Part of a small language model's weights: rotary positions.
MLP neurons of a small language model. Each row is named by its layer, matrix (down: output weights) and neuron, and shows model dimensions 64-159. Each number is 500 + 25 x the weight over its row's rms, rounded and kept within 0 to 999. Numbers have three digits each.
After each neuron's rows, "fires before" lists the tokens most often just after its 100 highest values on Wikipedia text that the model never trained on. A number after a token or word is its count.

L3.down691:519481481478501551516458508548520517490501511488512498482498515508479540500524538533522498511503505517485527487548476461529524453465520495506503497457490545508517544450511491498517512513539542552485506473517507553505458465528548510458535525476496484482460484506488487523491513489509473490
fires before: ", " 26, "." 12, "\n\n" 11, ". " 9, "\n" 4

L4.down187:562530528520531502494534485512465493478495471513486509509479508482517485500475514535463494523508525497510487488453476515481533483500525507566507466493500505483505489481506500500494504526471530450509513492486504470474541526520474516516483493505402476456517458534535464498472500529461564487
fires before: "si" 15, "s " 14, ", " 13, "e " 10, "iv" 10, ". " 5

L12.down652:484479500501516493484505491482460506477461515472494475487520507496443522521508500565527483490506509522519550485498453461504509543486478531453513483519513503521497529493504456504447487518500511498450501488528481501520474461536478475454553529467517494522453522480483468507467494562494445499
fires before: "e " 17, "il" 17, "ed " 8, "ing " 8, "uary " 6

L9.down213:505477472486547528508494485508491496492521498476487467510515478520525473480521487519494506541509517506523493498483489509501432518507539507489525491509492542495462481457491467500520493482486476553554477485513517494472545532490465464503478539527502482469528526466494486486532482523493492462
fires before: "ve " 16, "v" 12, "es " 12, "l" 7, "z" 6, "es" 5

L7.down391:521495537469485487497550478516486527510493491538505483487485526512482511501483476510505503468534515515488481495516544498490495490549508501494487550551503470482521517471526455517493457503485476488474541494537520533518525515492507540480521485478484495491486516481530502525511536461510514500
fires before: "ity " 36, "or " 7, "ach" 6, "al " 6

L12.down210:483535538466502484543461477561475503494510492493480495450498512510509427523542488532495506526524515511492473517506518499528432498460560536449481454484514509529478539515540493545480508534488521530519536501506470513479517536563497482512505489491493478511444558479481492487535481531500486490
fires before: "ly " 26, "-" 10, "e" 9, "l" 6, "es " 5, "which " 4

L5.down566:491504498494514515520519492514520552488451501515497519530442536493500517497488509523540503520473545517484524490535500497455463527525522519536507480522437520505492513468541517529498456479503514532525498493471479503486456510469510512442544515470495492512509495479512509542521519495500508502
fires before: "- " 24, "." 12, ". " 11, ", " 11, ") " 6

L9.down398:468494493498528508474523505559516529487495488463486524489484492551511514450488491512492528467499507512520505520504533490519484469511503483470540543524513526524469543473502472493517478478508524506519495515408471477545481510504507497496502535495493525505466485513488496480461498470510491523
fires before: "h" 18, "ul" 11, " " 10, "k" 6, "ed " 6, "in" 5

L5.down457:463481514488456478461481514490500512537539497482506546496500496515488504504530495542544488460492490531521544473490512530499549466516506517480516494496482558497492527489476522505514543488497524529531510467480545504491483527475576470500493492494510497498540488484491459516504495487474523500
fires before: "on" 18, "al" 11, "al " 10, "e" 7, "t " 5

L5.down127:499498501499450542497565472513496477505512479484499492477484514491521511514494505497503472503456511513498536521481519522522466464491462473526526508451487503526461520482489501513496502482506461539475490459481497504442501555519489496485496487517499500485505488463537470511503502505488564430
fires before: "ent" 15, "s" 9, "ul" 9, "s " 8, "p" 8, "le" 6

L7.down649:542473462499474495550511511445452527514465514515473504528527560545503480513517476537511545486513533524457509512537487536530502507504506498531502511486526480459529492459511501550498536503465508522497486503486509477515479510431478492511519506567485504477449519500500539489528465502531441527
fires before: "st " 25, "es" 20, ", " 10, "es " 9, "s" 4

L10.down562:485490480529532502544486517526500528512518503501451496518440500505491484498525519509492493553508494478480488510528497509496498470485465520498514496475488499529458515502492501480520484522447516519535527484507488456497570503456457528475449432516509518501495487476565484496515495480471510458
fires before: "ad" 14, "an" 14, "ain" 13, "ack " 11, "u" 4, "ack" 4

L2.down75:509525512513519500478534492542508526488504466484487538491465479483503475493493502505549523480470497523501493523492495512456548490512540508496511468442455456553538490471520483503471475485496526516499510490488517486503495511487522524480561511494520443493475518487554497481514567474460502444
fires before: "in" 15, "ic " 13, "ti" 12, "e" 8, "ic" 7

L4.down434:491494509507512491525476480507495465480530497508504471463455476510502558521523504542489523475566505521510474477506486489523435511511514524498521492487512492492476533495488471477491492518439505465501518548503491490526542551521530514545526474511499480463505494486532507524497469497524484482
fires before: "s " 53, "t " 4

L9.down251:461452542494467515510490563519464487528472521530488497526491494490517465510494504483512514523476498492524489497481502506473503492531483443501493542559524538530526479460489473502528437492455477511496522524495523483464478488527501479482517515498493500484513522524498530506478521499485559499
fires before: "s" 29, "n" 8, "s " 7, "am" 5, "si" 5, "h" 5

L7.down240:498493498514502497480513518508480501499504496529495472466467504511470477488525495518481490473518492439538513485522525525487409477563516540505488528534492480496511522519494468555551484461465476496480494541507479492511486489497508517488518508494516509518505532510473485508535511495458522510
fires before: "n" 29, "e" 8, "ard" 6, "ard " 6, "ed " 4, "er" 4

L10.down297:525452472513498500496509458506485544442488481514508514549493469518523515512514506520535515536488493493479489510512492496515477503526495515487530526492488500506512537446470490514506491513504541499503524535494499494505513531473523500498528468481522446515526478546523513477567473478523532511
fires before: ", " 39, ". " 15, "." 8, "to " 6

L4.down42:484512465520465505504466521478519520533488515500496497496522510467463508513503563462540486513462535500495493518484474483470537511509488442474495526547444494498470502458518473512551503481530482521509517503519464487523509507511486508548524511453507541521525493479479506470483575485469505492
fires before: "un" 28, "on" 17, "on " 10, "is" 8, "it" 7, "ent" 6

L10.down678:501529502507492505511516457538519516493503517472471513503506513519473516533498468489558468469485545521495549489518534495499486468517485532458545509515491498530494532545508497483449497455463482529521505478498492474466445499509491503475498535474513498525483495498513482493513526492508479501
fires before: ", " 21, ". " 19, "\n" 14, "." 10, ": " 5, "l" 5

L4.down493:510502468497529494516499497485494529535508486529517550516474480497479506456498516490498536477496509548464495477482534501492485515485488487497507506489457491514485479521492470518466498532562505494566499528493484438524458487503495510493486500495478524480519512508575475546525570513490491537
fires before: ", " 23, ". " 15, "\n" 8, "j" 8, "h" 6

L12.down571:515527506475546493463507519558529503498529500491514519537497519517491481470474538515503506477532528530524529462473510508516535507479506539532504529471514534464502560514546489482435506457563464487473518523489466505511543464516516482526478494515479488491503498571512494548517549508457495523
fires before: "i" 21, "ic" 8, "n" 8, "e" 7, "e " 6, ". " 6

L3.down699:469476517511542497498461475473526500499513525496493546498510512494466508470499505476482523507523514523445521525492513509494517541513474456468509456485475518484519483474520463524523497493498512506504545489528492495500524487534507517452469509505514539512477541483563453493518536523502482482
fires before: "\n" 29, "= " 17, "\n\n" 10, "===" 5, "st" 4, "ip" 4

L10.down714:489460489535490523517467485488490471532494531532501499495538471482524479494487515507495478508481484518476501526470446487502517476517489496550496474512507539466530506532492504544512473494507512483545495443497494475498462477557506449504489481506505528545499517480530491503486503538491489483
fires before: "are " 20, "is " 9, "h" 8, "were " 6, "c" 5, "be " 5

L5.down69:471523507461471502494470522509484496533502512489499487509510453481536535554481529542474481462501538513501505491516512479553532511476512486478498523496500530490482524521498510489529535484487499526464513521538507503494514475539489537524493511510525530519503464517578524492482472481512479496
fires before: "s " 17, "e " 13, "He " 7, "or " 5, "t " 4, "ot" 4

L10.down661:506512485501488478506519500519512489501457531480497471484491503494487486486474502541517494527527540528510504491534475504510483512477487514482515493491523486560492503484496521527465531507489504511464464486483515503538474518447472506472456489535500467512462454538507544490529492478484538511
fires before: "s " 14, ", " 12, "al " 11, ". " 10, "s" 10

L7.down223:476493520494476491471496512514503482498537478504481483521473545474496509481531502504492473484494520505512509479528498470499532467445529505525467534522521436517516487485511523491503531504508433535493462484474492504496442488482497502494489529500556487518467488522472522528488528475545485487
fires before: ": " 23, ", " 14, ". " 8, "s " 6, "ent " 4

L10.down18:455480506513474508520478524523491509502464461510518527483484486565465452521477538481471511491476519510497507499517457500548499502514494471482546493496546485496471491482488502461509445476505533455540480516524494492482496525509470503507513499528519497469505509506472504489487455503511506490
fires before: "e" 19, "ord" 15, "| " 12, "or" 9

L9.down535:523501487510487510499528507501473503509483497507482522543473497496485505489534493513516490534510493529517511457514476523512516590486516518465504498485536484502539510519471507506526519514493507458552527486520530536461459528518498481494518493533516486458456524460516508478498536497461491476
fires before: "op" 21, ": " 18, "–" 17, ", " 9

L5.down21:490489513522439505542518498518485464457479514471518499475495471480521504502470480503548477533522528488472476436479520497485500547482520545461513493524522540489487490486484456473504504494505445513539471499479532526525526533510505480512518482497548475464501501467505503473523471486520520480
fires before: ": " 23, "s " 21, ", " 14, "–" 8, "s" 7, "ed " 6

L5.down530:474498508496510517507471510474521512478522530485508451466489499521559513507476495512486478458538495495511501466510486454519488496468540469487501540495503524493472533538508506481517479482490476467475526475488476511492501440554472518542496528515532515501477507509547544511476479499493472513
fires before: "g" 20, "e " 16, "s " 13, "ther " 7, "ge " 4

L9.down189:474500536478518512469507482488525539505516515524454483516451518482531474517488511538485526490497521500559491553496538501503484527527493475517518512506488503419524498434499504504467438458482467483486492479547535501480481473513510513510475495506491510465468498527496511505547498506485530532
fires before: "e " 21, "m" 18, "el" 11, "n" 9

L12.down276:531483454502525542536447552522509467519506504513483520499487531502494467512499517508517485482493534519487437457468501478489503522483491501497505474524506456501468508469494442504488524481471483564536515507453512481492487539521524496501481498532541502495501509485503485476525540525453519521
fires before: "s " 27, "s" 12, "ship" 7, ": " 6, ". " 5, "ed " 5

L7.down584:492504504482529448477489501515478533529485500493497533502501464485492405485496513500450489484473506505513500535492521495527458490528508496463435495479457480539503496463484479545504527517489489548476516513471500481514534533491520511460467517524502519468506498501498501495529535507527484497
fires before: "ed " 38, "h" 11, "e " 6, "s " 4

L9.down615:499494490521505514466491492488457468482485484500517503448466503485530519512509488492490541468540513472506477497490480542512497496529515491503523522507506512454516522491549446465545504516509499529482527496504507510531518483488477507520486493462465504469477508503538518492475514519513501511
fires before: "s " 16, " " 15, ": " 9, "ed " 6, "." 6

L2.down719:551490515494509532512476487527507489494446456501523479524501509545429485480531485505525492505504480488490516536507515516515542467488468503519528508478510473510511492478532480464484541512514499521501478489473492510480505501500504511480505512492471490486526511482443458509457526500519502463
fires before: "==" 21, "The " 15, "== " 8, "He " 7, "In " 5, "Th" 4

L3.down731:492486510509506523496458468466562521515464478473482465504521473533454485467505486483508514495505516503472509495514505497501502521478427474509502516458526531492506495481508496503502517502496522525545521500480490501472509489519466544472501516524530508532519537500484459501492534516501524505
fires before: "= " 30, "===" 16, "==" 11, "C" 5, "== " 5

L3.down292:475496495433511478518507499509492525492524474521497513514500501487512493491525484501486500521486515455477517518571533511460491480527474495536505460503503481483480481531519526505494514532481556478486510482485496490510472492506448475499477468538489491484547474528547514529479484442481513453
fires before: "e " 28, "at" 9, "e" 8, "ted " 7, "t" 6, "ated " 5

L7.down675:517522496484513533514499484507519496519490493487490472489496543432492501524573514517493489496484505488516490522466466494534504467486467512543475478468496491507456496504504478531533491497511533499465454502509518489491521525469482494546508459489512488483501512505508417512487514508500514509
fires before: "e " 34, "a " 7, "; " 7, "iz" 5, "c" 4

L7.down680:527497538575542473514541496473492497496438524505486454539436463481501467532489525536500524488506458466479494520526525524517523498533472463495483477517507517459463513484499512524544472513482527444493474504496507500511493457535493477504507515522510525469479519470492485527497496496492487480
fires before: "e " 25, ", " 20, "el" 13, "ent" 7

L12.down401:496503511503530505514559538489511503481528504490526474492471472523485522442511471498500489474517502494547563518498506479489508484486522529459466537540511554538509526503488482523542534478496489477486517508519512439526483484524489549504477480498498469529503504496501487521537491533466540499
fires before: "le" 17, "ic" 15, "i" 10, "el" 9, "d " 6, "um" 6

L12.down516:542458525477469491475526469504491549489469489549528452485531540524505504511475456504476499478488462519522524513493516489517472519503514490525492444443525476514547508485484530479488471535478489495517503517525480530534488474559464507481554517506487489521489474492514480486454545489504481499
fires before: "e " 20, "fer" 11, "fic" 11, "f" 10, "es" 5

L2.down88:474502495496474555543438471576506507511506471509506519510512508503489507471511489493510477525497483460491496529504514485505520496485518487476505525488504527503517497475500510481462561481474510493468471513489496508531496484541482490497496535495500491502471544501513514530447516483510451430
fires before: "The " 12, "He " 11, "B" 7, "It " 7, "Th" 7, "In " 6

L5.down376:526500453499523469536501460477515513448520490520499515489534538507462521485503447463470481484517459479472474502537509517515510487513492497534452518487507493551505491518537517460493493506454479482508490465502523481492496488525524472493561486460470470479500487494567449530469480485489526485
fires before: "all " 21, "ent" 11, "an " 7, "all" 6, "l" 5, "as " 5

L3.down399:505482508486480520515495476490553540516471473465500472505533514543456493462524504488470512505501501493466524491499495526516528485488456518505502516465521511503497473461544478467483497507512509518575499516467488512472489508526474543524528511520507523511529505475458474510464516534502552510
fires before: "| " 98

L10.down379:485511522491474478506479511517493520452467477490500520505495489502517511487471529479467474488480460491517485497526517502477512483500493494502581501506519491495487489547529533484518488482486481482514496481540489489507528499498480529511533494490499491500487514508454486472504488477457417502
fires before: "ord" 25, "e" 22, "ep" 13, "or" 11, "ec" 10, "og" 7

L7.down239:482534473454500531489489459470505494508532491528493501548514510527502487523485480500495501551483499520493528517483516525479504511486491473506482497484484475551495523530489522518509485454514496538514475458519469503478500507486463547503517488493526524481501503537448560509483500503536494482
fires before: "th " 22, "ther" 15, "e " 14, "th" 7, "t" 7

L5.down382:543470512494494456524534465476505509442471460511481523538462477496498493472540473525492482492487528521489499511512496575492488498466512515522538471464482462479501479510527465544486473534466534506479513484537491454543469489440515497506518475462502464501512504481476546476514471474530479533
fires before: ", " 44, ". " 17, "\n" 6, "==" 6

L4.down150:489526520494515459490492502520466536499478501509442528522499500464477485511466476493503545481505528528525456461480505504464524457534502525485498503499541492546518498520511510502495508503526508497512497519504457464448488526519516469492443462514453492519548496485545450506520521538466539527
fires before: ", " 13, ": " 10, "==" 9, ")" 8, ". " 7, "\n" 7

L5.down355:492526526516499423510499539526455503459535501483471481478498515497519505508522538499541535471518528443485482503505470494545446510496552480496488542505485498471494536518508473487490508495501522511477531475517487478465512520586496507482525506480498529484515464475570506501486516479536531492
fires before: "ap" 18, "ati" 15, " " 12, "s " 8, "ur" 7

L9.down678:466488534493539484543517496490495493496531549494505545545494540526493517472523498505494488505491431519487500539519489484462510491472497503507486518533501520531442508523493499472518479530525465458528503485478491494503552510482514496510470500487517539487481522483536464522513508515481501523
fires before: "ad" 13, "an" 12, "ou" 12, "ain" 6, "ac" 5, "ack " 4

L2.down556:483501512484434511484444519480567514501471467474507491499537503533434518502522516482488482475523488508490484469534467525524501508494484489514531521496487516487507485477550488450481464457501508528542518490455496501500527524553441540509523522509520511511541497512492470509499540469514525511
fires before: "| " 96

L10.down669:529485481505452495456474507501509466461477485542478553510503539497527519470508515495486506485490517468533524482508481500504441492517480458501499526546482518522508486480479521525478551497503511512533507519532475475508493502423511516529483488485517540474510527498474507475507506507465515487
fires before: "n " 42, "n" 10, "f" 5

L7.down455:519487519499513496503492471530528512499495459517501496494505489468488467517499533484514536463494549539506465577510503478526503513515483470461460470499485536490467468498490472513498483523508484521488487483518498504502460478498544494492484528514502510490550539482498508514525536501521486467
fires before: "por" 27, " " 9, "h" 9, "er" 8, "e " 4, "il" 4

L5.down68:470526526533505476470503534524508519533505475503482501565485529550511512468518514492497509446530491484510557460478478497476526486467514521453504544504500513510522486509540451540514501463526524497486505499500487497490514482495498483474512488471475511476508453514480469491553476522462528537
fires before: "i" 31, "tion" 9, "a" 7, "tion " 5, "on" 5, "ic" 5

L9.down146:479469489470515511492506487538452493492522483517528480458470534539498489517520497463487516519586491541491486519454494531527533470497481483510501495508438464497511504485510462506498488487468475485514522477503503499551530487530505535527490453535489509510500475468509521514517456553537547523
fires before: "y " 13, "ed " 11, "age " 9, "y" 6, "ts" 6, "t " 6

L3.down545:530532478463488518464529520461498524498515486515486501495538499471522503516498475462523499533463530509491492482426484534456522491523481470512484541484523494472510514496479478485522508475483503518451499531528501466479542515469496513509511496483522523498542562531542528505510468494527492524
fires before: "th " 22, "ther" 15, "se" 9, "t" 6, "th" 6

L10.down507:467497486505482530504502492536488481502495519503518501506521547498539456516515486524495486483506507456486526533502521536494486497551482488528527514525490514494503460507526500519494456483494512490519493484448503462457481469530453471482473485449537501490513550487545487503466501509484466529
fires before: "H" 31, "h" 28, "h " 4

L7.down684:537509512521482497513484442451494485511507487492530488480517519480495467497527477507476491496531505525494534475509533507517532511511499490493528484546457530518490499486505514511502516512493465523508522493492503498532524550486489450515531484479486488450505538487492472469475490503549547496
fires before: "s " 66, " " 8, "s" 6

L12.down378:493489495511550520484506484494481537514532489487559529460497508483545493519505520493483512506475499485502546495462468516472503502484485480484486512503486461524514527491496462512491466464504455497560548512469514481465485539548522506544488479518459504532512512498476470513541534503493523491
fires before: "iv" 38, "it" 7, "ion " 6, "d" 6, "ity " 5, "i" 5

L10.down79:484515490519463509530513467470502497519564507527504501474491509473530502487478492485472506484534486481515523518492494483507498472520480551501506484510501523478503508504513517513514498468502517480515490444519512509502522525524554478496517486548497509485511489476507487517515502527466498478
fires before: "e " 33, "l" 10, "c" 9, "t " 6, "s " 5, "e" 4

L2.down314:455508508461518491530511442521470478511442518521506472500485505502477476481500492486519550463487492506497530495507460504486532501568479540510483504516456504519501506524542495510511511498445493514481499491469514549495484493487496534525487482516474468532462473479548470543456501508493482448
fires before: ", " 26, "\n" 11, ". " 8, "." 7, "s" 4, ": " 4

L4.down275:537515517502501508548496460463475490506488487493500487500486499522463488495538512485478483455497501514498505498489487544504505483477511516508509538456503500530484448499502520499480475503522524515552484507494539508505477513440566491487488507459484496448501507549461510517517495499480513493
fires before: ", " 15, "si" 12, ". " 12, "ti" 11, "\n" 8, "." 8

L7.down164:480531494485507472525495465487476500476465533537509449447507528462484558501503508543474471487494460472451491464459491526532518505537528538522494513527471498528458488503491478491483507471482466490510468494512485493449498531529508493501488499500491520490522478487505477502481481537490439512
fires before: "l " 30, "ce " 19, "e " 8, "d" 5, "as" 4, "d " 4

L7.down531:529519489473500514488500526530515511478498483486466483475527514478476456470516498530531518472494538478479493483498464461482492518535503462479531484536491435475524451499511468467488520532468513511495544513496529471496516531512511501489506506463483484525485488497456480505481475532488516471
fires before: "ap" 20, "e" 12, "n" 10, "ce" 8, "en " 4, "e " 4

L5.down159:504485554492497462513516541546525471529491487486511490499480498542470519498505506516522494510472502539523510476509510502487545537474546474488472496535539498493479525513468494514465474486479495448511482502520530458447529509500486514499491457501486488477516508481510508496517432470518531508
fires before: "al " 17, "ti" 10, "e " 7, "st" 7, "er" 5, "t " 5

L10.down614:497524485512514526525527451534518513575501471489506446560452541486496538492480519526527505490462490509506494500497515475451475518511514491451465503479444502544480490461504461488470474490503504513449504512504507463505490489477528470516524485489515526527487515500508506512537511510487494481
fires before: "c" 16, "h " 10, "on " 9, "on" 8, "ve " 8, "y " 6

L5.down132:488512496553457493468471503513434531516513491510468492470502547473530525495469484467495436501511510502508505439487463554499462505523529491528505521490506483509492511451556503500480468437488495525475507506516494546470481502509521548525483506514502496504447530491551508446497460523472454517
fires before: "d" 12, "d " 11, "l" 10, "l " 9, "ch " 6, "ch" 6

L3.down402:486493506479463543446474508575486489522450477530520482526527516527493450486483458511508493526494471482513507528474498493526529494499495479472491529486494508529505467480506528473503500503513500517480470499520496515506517472508499504461497525514495469493475525476542499515451518502528456430
fires before: "The " 14, "He " 12, "S" 10, "T" 7, "H" 7

L10.down28:511531478470496551453450484495488531535542475532504519500519519459469464513504519476493473523503541511470488496504549505505473476484508510510496489494515469488532514500517494512502475500468437487490481511524463561522480486512537515476501534477528509497481483502474515461506500503526519509
fires before: "d " 17, ", " 13, "th " 8, "e " 8, "d" 6, ". " 4

L12.down123:480512492493491497512546513511487482503514514475559472467481472457508563477545524508496518460507535498537523508503506495514511487534477500501469472517565502506500545524474552532488541485487532537447525493490470499479488468473475490487463544500484484507493487489461486521542492504492508460
fires before: "i" 23, "ist" 10, "ic" 8, "em" 7, "us" 6

L12.down649:511496482518489486499489504491483480494520483517485531479463501475491448543434515568517501515531468474483540479513520480487494522511550514479479507466514559484499529502507475497479532511507516504498526451487522505525511512510521477500490486485508478498531515513511528518507553470478492495
fires before: "all " 20, "al " 17, "age " 8, "all" 8, "s " 4, "A " 4

L7.down541:532479516486488566502496486481485519467449523492532501519525487527499471503492498533459513491490501524504568498501549478482476472493486522495523504539499529491491469484488568506502520515462476514469510473496479515496470475490486482445519498472471538512483497487514504461457499507483450449
fires before: "e " 47, "l " 17

L10.down205:495488526444500504496510464484517538499454522569481517525510512511484479495527494525493501502473461491507525471526511495472490483492454478502505507502525483480464499495518460496484508518498525511472483513513483482515423517438534500482489512490543523487486495512480536544499530488496525511
fires before: "\n" 34, ". " 17, "\n\n" 11, "tion" 7, "." 5, "ed " 4

L12.down479:482528537514505517463521486472523534464527504479493503473514521494497504475479491516538510488541480505508503510467517500501535526545490474525501502546509491492515504522485500481530526506524506531477483492514495431475480540548487543502494521480469533499460508514458463515459490468485549530
fires before: "e " 22, "t " 15, "ate " 7, "m " 6, "e" 6, "k " 5

L7.down278:500514556506457495491454550523506526507521514514531503499494520512542515526506522519477488517499475461473517504464496496498504522516501482528488510518494495481514516493542461515527490509532513481515495505491520495520497524530484531479488476491498478527487513518505468466496562429531521475
fires before: "e " 21, "ic" 10, "i" 7, "over" 6, "ity " 6

L5.down504:506471465520527480510494485522457485487533502488468502478487554485487562497515490498520563515443516536531526503541483510460516501455545511473503549526502523502550477532486498505447451508474500502475475482501473498488514453518512495491487489483489523526501508459513505467491516466508529510
fires before: ", " 21, "end" 19, "al " 11, "t" 5, "st" 4

L7.down508:469490560513456477542463516495542501507496523498493495473502520558451522501497519493488498493528509512439523450491494486503525518492502524494490508468491488478456464458528465478470501475487525481481535481534525466463511528545456508484505485501499485513489513489560476524502513490493489481
fires before: "\n\n" 50, "\n" 21, "a " 13, "the " 8

L2.down664:492498499437515472515489534530495509568549506534470551513495526500445515524519506467515469494526489524498517490527500511471466508487530492496521500496516500519514515514496486476528490470469552477505512478506484473538544521550472498521489478496483519479528519480526525537488488525500495467
fires before: "en" 15, "aw" 13, "u" 6, "om " 6, "in" 5, "on" 5

L10.down51:512529465515474511532521502544448507526479542499483519516460523512471512445508516521498476537529559494440487505522496521488506506519502537520460460492492503492494482505523496481508487524531558505498526517497520465494483490526495535454457479520486494513463520514490481456489507461520528461
fires before: "an" 22, "ain" 11, "ad" 10, "ack " 6, "uc" 5, "at" 4

L3.down274:506493500446466479499482516510506486505469505478532478507495492513504544553490541495513568490484523510530509508490518506540497459473485512473470494535513504547505460479490489481463500489519498541496473507536520473484525501518485510512518522496517487514497544542522467478513517486546453478
fires before: "0" 18, "5" 10, "4" 9, "1" 8, "2" 7, "3" 7

L7.down128:480535474512492524493556470493486496477470483541503520519485494482462508478535473481493499479492547502494535485527501540475517511497478523487499468503506465495496487498480505493505469519496479483510510516480486530509452507489509545505520533470489438464507486485476488504532520540509486463
fires before: "\n" 26, ", " 9, ": " 9, "b" 7, "; " 6

L7.down588:500500507513544499501506501529463486520508484513514486476496457520526480478477479490481486490513480496504507511500528480513486451504499492522497462514531524494484480488483503495471499530470538484476505515498488497537484526501488432524499475519486442485496497530521511470460487445536501459
fires before: "it" 14, "en " 14, "t" 10, "il" 8, "e" 6, "z" 6

L7.down333:489538481467486463495476479498540517505462523488515494529477493544455503494470501479502504456471480507520496512513507514534489505512489511502498517523508487540460458492491476498484487551491490493489516499507475510483535499470513509514477458491476497486535484481452475475458515534515436443
fires before: "n " 19, ", " 12, ": " 7, "land" 6, "s " 6

L3.down210:517522495498490506503478467526488503479512496514527502514501479487518480490520534505472506490468525518480435556525506566551473486482514493495529494492486475482516499440519504536522463456493510489526563506515468539504496501514501529473486522529488549505521459483517498495537502509514517529
fires before: ", " 23, "d " 14, ". " 12, "f " 9, ": " 4, "d" 4

L10.down40:514492497502504558510520490549520498475547560510514496446511484484461481543483513479466526455502538480533488476481517506516475505456526502489458520524496522474539489507555513491484526505547490505520487488473462532522523515513514493469501495523485491496520471511526515520510497549497493479
fires before: "n " 23, "c" 13, "ch " 9, "si" 7, "k" 4

L12.down468:514492536489433548468476508489489486483472509505501490511513483521502504491555507496506483544509487483503493497488467575502468495466523525459517476493495520506517484460484516485513500505513503536530523466531499513498462477387505462474520500478519478547501548493451455526470480465526497510
fires before: "–" 20, ", " 15, ". " 13, "s" 7, "-" 7, ")" 5

L5.down683:547522508503526514458570482472468532469501493537499523482495513511503533532548485481496525523469479467467497559505527547517530460518507479493451527454502516533498467518532512448512462495484530475507504493488492509502506507514497516489502524528493508495520507485520471517472515463484490474
fires before: "uary " 30, "ay " 9, "all " 9, "en " 6, "all" 4

L4.down212:507455524526483488558491456483450507484477486481506501486516518528495514471557484532471500486518541477476480442515462521478503477482504542487546534496505554511501518490469462485501538511512501477495529467471506477509505549495495524476503481482506508482498526497530470502514484480494535468
fires before: ", " 17, ": " 13, "y " 8, "\n" 7, "i" 7, "–" 7

L5.down227:495504510488521502513478474486517489528514473508455463494518486508492463542527544480511506512510515478536539479516517458449504457487523508489496500496488493523523477493494520493511512466514480517514510479439489488458498525509505513520550471489480498498471505502553539546509499504529528512
fires before: "n " 19, "e " 14, "all " 7, "ence " 6, "g" 5, "t " 5

L7.down608:520487479500500511503488485464520511515504510514496489512483511474544469528482485497499553538538463477485521480467483488487521472498522479470461469543495478455545484535479504512510524482500437560487499487486523537513535528445516557538496461499480528472503481507537521520509466557507516445
fires before: "e " 28, "t " 10, "t" 7, "s" 5, "s " 5, "te" 4

L10.down43:461478501503513501456525494544532497525505467492528517498488507504485564501517514526476504521503544536483468500521484537536494511509511510507471532491503511552535544509522490471487487540541489526534524480489489449488541492505552522553516516500511452527508490486559512535492541510500505496
fires before: "i" 16, "ic" 11, "ic " 8, "al " 8, "ist" 6, "ical " 5

L10.down174:504473499503488525495517539476512502539472519514506551509506492468510483548487530514494485497487520523488535536531488520452527532449511488510467501504472479493497435492538523497488534465463489542533499489477490513489507493438527517508504505477494501524477517510498508485492544512460492536
fires before: "–" 40, "si" 12, "ri" 11, "in" 5

L12.down619:543528532503502496489546510500477502502536501540472486466450519476535499496506478494480478505475519486492519524543484495472513505507493520489524481490511494487513494513543447520497461470553541507527582494539528522541496467448519501451485486511496481515510502526504499500565539503484540524
fires before: "al " 23, "ed " 10, "e " 9, ", " 6, "u" 5, "or " 5

L12.down194:498503500478426529458493494508503507496461499484509491487514493509436489520505477568482511514508474540476515470504548529462491497518465510548519489473513510507497573496502476500500517542495503539490506515498479527519516489486530503529533536502513514509480530499501514492436473476482437503
fires before: "e " 21, "ber " 14, "s " 13, "b" 9, "es " 4

L10.down58:441507505514492506517522534495491489536525492468487537497504509488464540476517481486488509519507491530483523514516448506468481544533504518497497483479490524488497533505499489491509518512517517519496574481489466526519506456557499536484469477542512550514505478461475484498511492505487489475
fires before: "ow" 31, "ic" 12, "on" 7, "ur" 5, "u" 5, "ec" 5

L2.down59:447476540472496466544441509475522547500518526466544473564492488520516546518522500477510551477496480513503480509498493488510491481501518505473511513513502489480456515477459507469457519501521535506529488506479479469496491488559510473508514514487535534520550500501563492528493532491506487510
fires before: "5" 25, "3" 21, "4" 18, "1" 11, "0" 9, "2" 9

L3.down713:521535510508463518497477480540488522515503508529509483492504520503490497524507481484526503491492463513495536519498493482520523492472477524449515526512501525504508482511498483481511489478525514505448467493536529501505519476509508447486530549481501456538474509496517459539478540491540440474
fires before: "He " 15, "It " 11, "The " 10, "S" 9, "A" 7